config = dict(
    n_layer=10,
    head_dim=64,
    norm_place='pre',
    norm_eps=1e-06,
    positions='rope',
    attn_scale=0.125,
    init='normal',
    init_std_qkv=0.0155,
    init_std_up=0.0155,
    init_std_down=0.00173,
    lr=0.00103,
    beta1=0.95,
    weight_decay=0.13,
    seq_len=2048,
    doc_mask=False,
)
MLP neurons of a small language model. Each row is named by its layer, matrix (down: output weights) and neuron, and shows model dimensions 448-511. Each number is 200 + 20 x the weight over its row's rms, rounded and kept within 0 to 999.
After each neuron's rows, "raises" lists the tokens whose logits its output raises most directly, leaving later layers aside.

L4.down1930,232,226,212,186,201,240,188,196,205,202,196,198,188,230,223,215,173,174,168,202,200,174,194,226,225,221,178,215,195,163,174,183,133,206,207,210,202,204,199,182,199,211,195,206,206,168,205,209,177,195,239,220,224,174,179,214,197,162,204,213,217,159,219,214
raises: "agen", "ard", "action", "inc", "iber"

L4.down334,178,203,195,196,202,218,208,176,233,192,229,164,183,218,168,176,199,227,191,206,189,242,159,204,185,217,204,213,213,254,214,217,220,232,200,225,194,184,189,191,162,183,173,232,211,200,238,227,194,209,195,189,199,204,188,244,217,189,148,195,243,162,215,199
raises: " wife", " own", " husband", "bert", " brother"

L4.down1129,199,252,207,200,203,194,223,199,171,148,218,202,208,175,175,173,200,216,170,217,175,211,213,203,217,220,210,176,202,197,199,194,229,214,202,180,201,211,202,199,167,218,208,226,258,201,163,172,212,223,221,224,188,208,193,206,220,222,189,171,190,197,210,189
raises: "teen", "th", "70", " months", " minutes"

L7.down1459,192,222,202,200,181,218,198,190,205,199,220,195,222,153,186,219,198,197,213,211,208,227,178,229,219,222,197,189,208,211,209,188,201,188,210,228,184,178,201,199,208,211,188,202,185,235,172,237,190,232,210,201,187,231,206,201,168,219,191,230,213,225,209,193
raises: " changed", " moved", " ended", " played", " taken"

L7.down2039,185,218,203,218,224,205,203,206,246,176,197,232,227,201,174,181,182,172,203,217,198,182,204,198,194,176,191,224,171,194,228,210,211,192,180,219,157,204,162,171,226,176,185,193,195,219,214,206,212,193,203,234,186,209,203,179,179,173,196,209,178,205,167,203
raises: "ions", "ion", "able", "ables", "ement"

L7.down1828,218,218,213,204,234,221,198,202,185,217,188,188,209,208,186,213,177,206,184,199,172,182,200,182,220,203,167,223,207,191,181,220,170,188,208,214,217,209,195,206,200,202,193,185,222,210,202,196,221,213,170,240,186,228,206,208,248,150,220,185,205,184,216,219
raises: "ve", "ves", "v", "ver", "ved"

L4.down173,214,176,225,208,218,207,232,196,223,200,255,175,197,189,202,230,201,188,172,190,243,201,168,224,189,186,210,185,198,189,247,203,203,223,186,211,242,178,184,210,213,210,203,195,185,191,191,192,215,203,200,187,200,182,222,248,176,177,206,174,219,230,225,193
raises: " “", " \"", " simply", " '", "use"

L7.down1948,194,210,179,195,191,179,181,208,224,196,210,197,221,203,194,160,200,212,212,185,213,202,206,196,197,224,184,211,162,177,200,248,181,192,200,203,214,203,204,210,200,174,189,159,207,208,229,205,187,189,196,198,215,212,191,187,217,222,212,193,182,198,208,214
raises: " ==\n\n", "==\n\n", "==\n", " ==\n", "===\n"